config.toml
num_hidden_layers = 16
hidden_size = 192
head_dim = 64
norm = "rmsnorm"
rope_fraction = 1.0
attn_scale = 0.125
init = "uniform"
init_std_o = 0.0
init_std_up = 0.049
optimizer = "muon_variant"
lr_mult_o = 0.874
lr_head = 0.00734
decay_shape = "linear"
max_seq_len = 512
MLP neurons of a small language model. Each row is named by its layer, matrix (down: output weights) and neuron, and shows model dimensions 0-191. Each number is 128 + 24 x the weight over its row's rms, rounded and kept within 0 to 255. Numbers have three digits each. A neuron's up and down rows have the sign that makes its largest values positive.
After each neuron's rows, "fires before" lists the tokens most often just after its 100 highest values on Wikipedia text that the model never trained on.

L9.down148:145122107149094150122112134150128124117160082097072137073097111099162173129173176092111131117130129116150135125128121125140165098108134150110080156127155138155099113116145139130182112128116159114144112139136119131088149148152164155131100110132157157138118121155124159134150124116108107137153110124146152100099111100111166166118159082132126115163111118136104135118107131138144093138160093105141141109096115157127146151140075134098128138145099113144175125136113155103149124035134161101161145146105145111119143154154118144121093149124154138093129100100150148105119104106155129084
fires before: "="

L8.down137:119184119172116141133113101109094122140105160124137159148141097102126112146110101142104145101112110102114128128126146124137125087133142142138124184128118123123215131161142099105139110130129145168151172125114098135143120146084099139127131108110125169152152115093118113135146161137129124129127129164111152155131133133144141106098123101116098138175110121126158142138135128101108143141107144142122073107164124123124118176114123126162174154121161134124159114147087146118118151144185132089106111161131146134092097179129182155123080119131091174112156115071132148145124167135090107117
fires before: "=", "In", "He", "The"

L8.down292:138118170153094127113120137094095121104143145116142136132126128083116115114156162116146141133110141138117094126153139150139112140116129188103152106130088121138113082121094130104127145123082119173165102132137115151109102131082155158117147128104083134135170140167166141138095112100086111101137125157138139134114080145120126126106115099128118124129139156149075120155182064140121133145173137081121119102114148167135127137101115122160179107106165136163092111127137087149127138109076133135178070097097130132094115143108142167137145129123120172110136114133152145116135127137145144109
fires before: "|"

L11.down212:158107142140124115092129124126120150170138146138136111123113160152130166135144168141171128097089163169128129156149128081153140138142161120105094126152145128136141140114117139164115117154094074139092132143139116121144104120133174106145118155196141145160106122129118136182110131099147083087095082176177152106113156135112146119140141116122124110108129125137115105138120108162139143102151155109110091149106134132080137100128141118132106135108121175072129145152120112112161093126123122113173085126165111120107146160120081151112144123159105070137160112128141117118122140086110134086
fires before: " of", " and", " that"

L6.down391:129110122142105100099097154090112105126137094128114150135121129144085167087139196120091149123086121115101144110169061112162100135115124161151125127138088130117109102107122125130117153136068121165167123098113116105129158148105125177132084138108163137074143142133116109093117126140125139118152128161096153107142115130128121139117140130137145133162181129099121126129150097139126116116130106135152119138143143170109149102121158148127135157134131071117103144160112192164139145179124083135139151133146111088137141117126107119127149134142147129143118152118169113087108081147178133148
fires before: " |", " m", "%", ")", " ("

L6.down7:113093155161134142111105091115138105106126122118098116141113136121105131140126097149169101115171135096113097094147106137149126151086147152140132099124154147172118107097113139124162109114148122101109123125107142120134115135104146118159088123127141114106148123169172115126127157104149143158119109125055112125109110114144132104120057082145118124147166123100080132103134100122165133120126128119137124127148142131097080171143092121143145115112090115106149120140112130098120155115150130188132164191177160140131146125137164104115113105121151168107122109050084132129136098129113123099
fires before: "="

L11.down273:138136119110139137115098126120125107163100156120127136143112162154128130142124106117096102084124078131116095108136145111139124081115132146135088134105122134105105078146148134149161110130088109192183125117143146117106094140094167108139107091109166129116158139129146104112126157155102166155141160137129110126174090136145137145136112125105161127083123104151120105160181131183113136106081130129135095108131127091116127145096142102131130118147102173158127118111110109113165098105091114112151096159121143098152134138160138094165163102085133139144102103150132135102165096102093161150
fires before: "t", "ter"

L13.down495:105148167136100087104074141173147115138147157134109126138109120143132099175152167123093145122135162165110137095099124141124156102141138139109114092184131114124143145172121100139117097106124144127146105142136152139107136120145163129129083113110137140107102111137097126147142160104105150113125093102156129164118101117127129156166104169148163087148144174182112145131136163149135128111162140115130158125149102176127149122138115144104130171108127148108143129103125167086106157044146119135140148128130146131070152156118110124148143114089111159118122131085126117134106110117125161082
fires before: " as", " to"

L8.down306:152139136149159152121142121131092149139144138060103115109131148130135159141146137085169214107108106131108115176179116101162118095161117159137156137148093144149115153105103104138128080154138115138151138110097129070129142098145104107135124127114126076140134122129121062117153137119157109096100124139168113126151128153127154113147146144139141117126106106138096110117136170135157154104122103143121085125090110126161116107109134143154149163112157116083153136106136130144158114158153143137111153123142143081121149113112106120145083115108147136143140129088142137140108084175109123165
fires before: " the", " a"

L13.down64:114107107165149119106110116131118156113144143115120101145146097169154126140114119149136090086121101169135150134090130123169119154124152149125142137125158121121129072157109170134111127116156124135133126145128088120105085122107153160150155091142101128123110157107160145101119131137114148117130140110150087113120156107138114095144125168106090114122099110145130125113143119097138112126087119149105136149168179147100117151172119134134151086135165168100068139096109120095100140160122195097165112107182136147069123134088151121107141091176139155139131158097099104123126107113114141124
fires before: "-"

L13.down221:113131119129128133151099149144143136130156153169139131148123120100145105079078096178084112115085120148134158127151145116135158076117135100129136184152129132125106108106133103146149158133132114128115160095127155097127162139119151125061101127142122157098080089104160150132125148128135099135156134150153121131141133087132122120113125105119104137130102150118111100178134136116154123115113094114122142119147103149102139087144096129120124123067149142109106120138188075176141149102137177106158148171114141147150129134095096142165085128161144134122166096162125120125107118114161097145
fires before: "-", "|"

L7.down215:123171111111083133122158085126147120142120128111150083093129121151138151135158104124111142129123150162119088185117114112160142029146173153101175148117105122163156125147140154115145083141123114097172084112131149085141132182120147144123172141115088134122112086131143138107137146129139162148117138104141161141132133103097111117117118130111131123143131151178146169128110141146104100115118128122100122145111165137093145118118134135089104124142170172111103146120093150139133119115149155114147152162143144136115120104157157159132108150135142118137151154098119174164133138097117086117
fires before: "\n\n", "=", " He", " The", " In"

L9.down311:099093092138089143144152131130105108160138140152087151140124143115122163138108167115101158136211082117075129122120125152139107129142120140134136147115155139113142102171103113114148126131148081068130104149122130169162121184145087128148105130116126136162109115101089127107093145119086142099123125108134148088158139127154121075101164115099108134120111111088084133149137122131163146133132116143107156091103109083122158162140100137114120112122158150105115139158157128111137105065118119142121100149136090146119117124110132101155116092083129131106131138118109090096130124134130166118
fires before: "=", " of"

L6.down58:150136159146115111112106140145124120163129107151152075127164171130113117109144160127104122114146136155155124153133080184149086108082120112150116120135135180154145112119181135152163081154107100156150101123136094121130102118123087091113140124084130091118118100115157124137117135105136114141164133129132106091119121105148133191107162110101157168111137154165120110155122125113105104162093149084120125127132143175140173090122164146106147080103090145121112121142109148117106117117139128149115094112109109136174109112135152108154099159106123096172158122142125161126109119118114110151
fires before: " |", "h", "\n"

L11.down3:138129165130129118166204175112053143085145094115112124146165119167077145124119135108083135154098147117090158126141169074165166137122127076119127126140115144094137110175133127139142120137181157126097130180138117138114137125096061125086122155176165123104121129126118170107116130128113096129139097161112137115147109141166119127120122105140103095160157124137109135135144109140122123101134150111166132093086122121124161099150126127119140135110150128113107161109138089126132129145121123146158085117123163128145111135103108127082142145125120122127127154110139170118131123102132120131
fires before: "="

L13.down159:122125138119139127112177146172161093108148105125085083158135112114121154128145117075115148142204157096097152130106128143120102029100137148119135134110165134129134181111116114129132104163116136100118109126116089140133091100094157125110066123151154142097124147103127097133137129115123174143119124139113158113122090124166154126131106137087114107138145133151095121125109146073123132135079150098116094136117122106133135122110101101143167127136143151131166141108141136145097164145092138134132137135101104124135164151124106116119138090156147125131111080122099125110090143129153147139
fires before: "ed", "ing", "ations", "ment"

L11.down297:114102117177132104139119136143105172079142141161117189145126084116089135159132153115109079136121142090130085130103146095119138187141077141113123120117167105120132099127111116140132098104168121106145175154139102139129093158159143133073160121089095177142155141142139112122114128146096133130087167133154132105153115140099123168111105149164128127098128164140148117129076129127107119110136116113125129152143149122113162079130137139111127123164104136120096163098126103125149097130135125158114128111124122167121134153113101159153097139130084168111138142117133136120116153152167136184
fires before: "-"

L9.down364:153111118129141135149129142130124134130097130147143156082132098132122112096135123122123111169091096142142126084087096072122109199152148167119131128134125098125114089153095124132113139146113111128145094149142127144141129110147105131119163155142106156142154126143111142119114128124152156113135128168169129114110116118129127154168142163188136119101120121158113166124148181156099113111131152135107152102110141083106113179176137133125134107107101157123106120078089186162115129106140141138100142153123098091125142156101124118154124140168086145101152077095121069138140144130133083111
fires before: "\n", "\n\n", "="

L5.down256:113117151062146116102121082108134108155134127146174176147128104112084111163089147137101126082132166141127111120152122119147116127119077139163125106131172095118149121083108080164101120124120168135113089155166126094127119117108071156139108114110113131134129147120159103155132102090085116159082143151140127156144119127129134088095144110111112133099181156106170164130143114085092115136143107119170147111135133141149122118128103140113117112152113095175142125127128108141136100121146138125120141112126156114153135113142101134105094143132129143116120106145103108169182132127134102071
fires before: " 0", " 1"

L6.down168:166088100117153112108120128127143128115098143116090075166091130139126183148151130144104141114134135127101134136165092097107162098154136138130170164158097084160117144147146126140138110163141145140151140104129129153106110112124160137133144124098099163168081137124156088107101140135129109149054101115095128125107131127155154198137163116152130094137136143139105111166100133124125120091131129116097160122118134116132100165183076126149112149140157123118126147114149130121133121093106150143177129095085143117161122134127102186115132100124119083130118127135137149115155105137107161139
fires before: " |", ".", " of", "-"

L6.down220:110123101150156143117106165125182119103105105166123134146081102156118152139103106153163100146127161139076133140072121122140116148139138089137097112074110111122120153152091110160147096151121151149130142137126137120149089152140128118098132135137146126116145143125143134138098094129175130133121134104131114191120143120104113142127099165136130149121077108138144174069103130138125159119131133161130189159116173137095106117161087142108095111122101117118089112131159150117123121093145104147118143121125118092144098087128168173120152113168173129107110137141122122141104094144156094102
fires before: "=", "\n\n"

L9.down423:114131112137095139101127086155115142108161126107152127092116159137139101129149128134101112143108124123075182148138129136143110000127074146121142131109105115142148124146084122156117103130191172048118118137114136155128113120137114116157115151133153122146122105143111106083090127112118094113134126113120131090097132160117136129098069127108138131099135119170136116129126161183123107113116114120148129138133108123153127124133147128119133151139100134101174131133116125114118127083166129111115119117176134148123126181123106086146130144103114140134118167148121118151112107131119119122
fires before: "="

L5.down34:114166151145076141091135107116158154119122074141154101125151102104064181131128172109140125143117108171117131150131134119113139079144102103157138149116124115148127159154108122139128152153187117144081110102112083096105111118088146095091100131128109115093136184155150128084109115094099144143083147132151114154148168121096091150141140123154146115130136091120123166133095114132175092127087143129128135128103133097136157111101139149132147143133132118118150132136099090121104141160150119158155112127092121117115144120097134163128130072108150134096132131114121143148156114147094105130
fires before: "\n\n", " a", " an", " the"

L7.down59:163108118157111133101123085133141157148117087145112124155124134100149146109121164131159118113136077194127115133144120128126149150164149137108170119122077091106121060076126130177144170131095092122102157184126124120113104095135132121096120152130128072136143107144124112172130185172122144133128109129148118128120139142103085129141131122121124108149126091144089124129119155137140164100119138162137169167144119138103136123127143104144119094152127102148114148180119113167109146135117123178138084136138146119089153127122123136135152143093129147126121092120121078137148159145099094134
fires before: " .", "\n", " 1", " 2", " PD"

L4.down326:149119155105097130125138133098113117137124123109113159107137115138094115138138075130103156124091168165151126113132181117137089102132111095107108110169061181137162137127128157149120135112143136134137156106110136101130149115107153151101098118065160164103114126132147155097086127164160130189126114107111141173141140092098135096135163159137128146173150209131129139147119095135140125147149104146155169145143116141130127157120138084108138132126162147139122150155118100107128163115159099114151125101121159148156145132146141104136143115082134157105103156153102133118135121107150137152
fires before: " in", " by", " on", " to", " for"

L11.down65:135137124144094211111180130118104080146083119112146130153140093141125145110133113114095125142160129084073152106135126124121160027139127108127122142094146117146139108153139096128125146126098123124141132151168136144090123120130101135108149115155104138132144104132099176131143123160112103134144159095140125157104105145104130120156113126137126136107117120148106136137140117135144135104108155119113142114127101117143169139131085149140134119114144103148123127062112113118121133131082127102159098122138111117101115122106132132131179096081050118147170154133154173133147111134131132079
fires before: "s", "ed", "ing", " the", " to"

L5.down511:079085117143120111162156091104150157112160130180138175122112097111123137112092165151098087101125138131106091128112062112159147168141110131130151138110073107117129081141092097113136109122131099128121155125135124089109123129152139115170122104129160135099104127085120132117112101120194167091117109153125131128125143152084164091175109114149088165116111110139138124153128128131153135100113137118153142123119107125119139153152108134141157113136125105133127136142122106145180095134139131172144117133149149138120138132111081131103083172121128110125096123078081153126131146139138150096
fires before: " 0", " 1", "wan"

L13.down205:141120150090094136126155157112147136134086101096134107081081156149167113149130128114077110078198127107109160103148142106151102132135149130144139108116107122103115126112126132087134139107131159102100100099114099142135165107103123121165124141150134060136099136159164122150176152133096124120177102166122151149110161090057167112144125132142140154136108134154096174088092105153126138130098106166102103123135146150154110112131119122103125140106110107108155104131098162127103150094111120124129093123146090119133099142150126137141136119123129157104151133143116087138132119119115134097
fires before: "|", " |", ":"

L9.down14:094161116116130098087120100109132117167165091116113107133081086130130096167120119168137139113158130111140109129145149114183108140141105128161112156115131090145155142134101090136165086128099090145176180110117116145101089126127104131106107144113130175138142143132134138142103156146131139137151166150141088147163182114132116143124137101114125156108138118119098130120102125112105180169150154117104183143154116102091129142118128097150156088123107100136152133104125109138145108058140137146122077122142113097145113127119125114122128129138096119135127087129133123118126156177181168140
fires before: ":", ")", " |"

L8.down144:108073096115131132119130088110123094130099154121141114145166116110128143117108173092110132082147176129140116128148157127147144079118145118061122131111153148149124186132135130104144115147081137085183089116113143158135075137162119147123135139163170101117128129113099083145144106151146157094106137115096115143112124147146141148093180174099169146119141058135089157123081071144121111143145122118157110116143132124117121153138091135121130154160119121137152143136124121122127116071101121152136118086121125120116140106131131123117162129123146154121105136158126121089112117115118136124
fires before: "="

L13.down24:157123141188110136152119134124165120163128180055121130160111145115125136166133122105100169110137174169139139167170112139139165029153154143114122121136126111168127140095178138118144124156131121137133155200148114164141136113149141108169111163127134175128155161139139143117114141136122133128132130140123146112126114133130117107129138130146150134132150138148153095145156163108107106114148122166101103115093142111155120112112166139132122146118122126139122148149125093131125121086123099130087138116163100119127144094115115182153073112133153147164108151136152134111117121147132085123
fires before: "-"

L7.down6:142146139112104124159148126106103103136128146096113120142113157101177161111131150133125142103130183175114125147087145097160106126112166139138114130096100151119117099162044133153128144118105160173180119128133144135143125140117155172111148162125097172120110086106151203149166134131164136117127149081135114117138156134104128111115155105109152117146156118112117129145095105118115088115062167145139087112115113136117116129105106132132156131160144165112108179146128127176084157083120146117127141114103107153133109103129126120122106122125125125131086112124126158128152136155119125130
fires before: "|", "ure", "″", "ed", " to"

L8.down73:113151135113122138105142144104156121147165098127108191116149119116136172119141137165145125147126136120137132142126135137078157076065155103120163178113156113141124126130152151084104122109148112145131110137106115135149102147134115114130154117104146073124144097096145155103116105146143131118135147107141155131137133075140113100132132105063130143145159119151119143109102136118160148176153133170127108128106160141161168161127113116118131129146129132136095110179104120167111119079127127118115161103113103164157099115118118112106110152096163159082152180130123169106086082094139136132
fires before: "|", "\n", " Smith"

L11.down29:103190087121072137156121122137147181115136100109141177162134107131134121133127158135119159127140131153132139126114163155146170105156104093126112127169145104169145110154101106105091110133119093111161106118131125145116091140128150126116154164123144148148127152141122125116131112123135149178112171129115108144178137144097073123143117122167150147186116103154135137125106095121123114133162074112161145116178129104160126163155124109099110124134168140116111132151116125142095116101155118066178114094152097157124100138173160128084125137148138121095130137151144143103123127146124136131
fires before: "\n\n", "="

L13.down253:130164137150126186147140090084129101087098156129133135142149121121143105143118158115143122188147098131098128140120130115195162209078129143154103166157103139108152087122152164128134146156116122122102124117094151123114110131137145122105133139112125089180106127109155161128119115120103159122119120161106144102104109109108139148133129090142148150094140106087170135134076149134138150137122090078148094127127131125137115137130149117149171155099135123132159128138118136145173124137127160137090153117111116123149082117144091096168147149157110109117134136136115104122098149167083128140
fires before: "|", "/"

L4.down250:135113119129150138161139126123184091106134146118129114139119143099107094117137124158111106167150119095096122149142144124110184122120136123152105132133129116168105160129108121139145126179168145121135136137097147132095110164122108119099113097156148159111118105166156140159086118110131167091116163146163102135111093074143140113141113105061082150128118132120079127161118156110182149144151123115113116147137134161154132101176139139160133147129155086127123130142186165133107140180130119119128118141119117103123137171164181138089089122136087142125152157140098128156120137123134119159
fires before: "=", " |"

L13.down131:120134077081176141114122152169148189107125105133146098142130101117141118079100124144102165123129088119081124134144128123165127132130128132143146144175181142151157144152112131126122100088165133157103157156080139110096192167135127138098147165131145114141088124137161121126122137110114145141121111171103149133113118167131149091108116137097103144142114145115126133163137131126108103181133140093148129146132124153105144128131146139177133105107132144102112106149144192152166156077143144140171128155124156151121131143145135106085103169157135095105136151118121115138119132161137116138
fires before: " 0", " 1", " 2", " 3", " 4"

L4.down276:101148108118144184106110132141128110090159108135181142155145130147135177119118123102145129098131110156140149154123116097140125062100107079192113102093148126150147139126141124094134142121155090187157098069140109104082137167119117142102132129123137128101126149119173140127128098112117104086120154127136120156127107114116088094129140148138142127130128124135147160137117099116132136159099136148092135117124162104133161074147122157121102115129130131125166131129115114068114120133135099120131124092114114160122119166112160140127109071153103145149094152106161118157158163122090100154
fires before: " a", " an", " the"

L4.down40:098116099153097100147118138137132106092152114100126128144148136162140160154176170120136151121119136146136097132148113122127107105135139094178126086098126148133144105164123148168129119139136092112157118118145118137132104108111140139101140117103135134101165118115151176112076131131114129169155089090083112128099106127093146139138134136106128124142094124087132160131100116123180152121149157121095133109105136096160086102131093130085149165146121102156116123140114157079188162185100128155112093092147167123115132125111177126159103132105131113096120142147168110089138124103146098140
fires before: ".", ",", "\n", " |", " is"

L13.down355:124125158106120096123109133124130100139134086146108094135110132151131106121109122106127078108113086120074158090134125081136125164132112162124144156145104149127131114096158141117119153179138098120114140153131155086084132133093092093149136089118120120070107113089189082136119154129072154173128143148133134101125165106167132128175109123163130112155104138143149116115110155104096147127106139141121115149117128124128125162111149140111129144135134161162150097115116105142169116095091141098162140108093116120078130141131103125119140103096149105147125144085123091094140131115105078108
fires before: "-", "x"

L7.down225:153145130140117082099133087147115138127141099149146121122142114161144135175157136111124144160120093128120135126086170131107085132120107106163143158131139155160185105137160112160121107086126146128150135114161159140140137157109093109142143103152149079125156161116105114111176116113149139081139117120101126127121121172070127151146080109138121190140170142144126150161082087176089119100131168144141189111129093177113147161129095126151135154121144134123097133136156151135146173136105155136145129116151134100133119146117144153145121157143143123138157136098131135117124102141131092145
fires before: "\n\n", " The", " In", "\n"

L6.down506:134133125092150149132108109143128117173099148112112099133114152116138141133116120098088134117114103064128138155164110134150129100124095108115130124103126109127136122110135148115093133125118110135109134156123175077131157134118129123121123114144122124138103129134162118146163160144103144084113104134138098076075159171140092113102149136172204126129137133125129112161110126114138114110123129110141164125096091120106123141113123147127074157149121105151143161153106131144099117222098130116125094141160109114148134130114112156083133115158145109163170137127162165181118170159124149088
fires before: " 0", " 1", " 2", " 4", " 3", " 11"

L8.down303:140141138083133126145145141123133137152130132139122088124121129133146120101134110106156117112122108154120134105110132103106113052168131129129138098141108127058119125156117128142118133148164115157095129150161127120142168110163134094111101107105160139109124134052065128129135094139124109075090128127150141145126122145165114155120185172124136127113126113127113141157122118090119107088143140144122147138107100118160110129145140182151085111127139120161131137100117112133154119052145122109111123102154079111120154135160106120122093099156120104135085111144139143134118177121150176166
fires before: "="

L9.down373:133144123141055141151132132098103100094130127147147165170094152138151131129141120151068116090154107126135141140132128091114150187141134123117164126143102139098119123168174115154148116142125151111132120135124157149127156101121128152131120112127104123102138127157124080134131103169114148095156168124163103135111126097124131146125102150126109112143132140137143096134124136161108115096170103071116120138145108137125119089151100110132127126098141097142164169106159100105126107207119155095142137132098101144112075112145113128132112125104119123151154150164174142109145139205100123151
fires before: ".", "'"

L5.down501:077117146113081114101110124137120125155122136157146110132125140116109100098129142116106138103129112167145117142119125090139119031141124140165114147166135116170151142119125130146129084120143155104146158135121082175152176116112131149141113166146134132125128113121119113122134150159143129137094163110091103160103138145134132112111107111148147179084109098120095148117120125148126184126084185140119089118137156140161097143112121145078134103139137171122077120120108111138161119100136140151079119141155107166113121116129130120150121173106164129178132129130137182135111105129125104120
fires before: "\n\n", " The", " In", " It"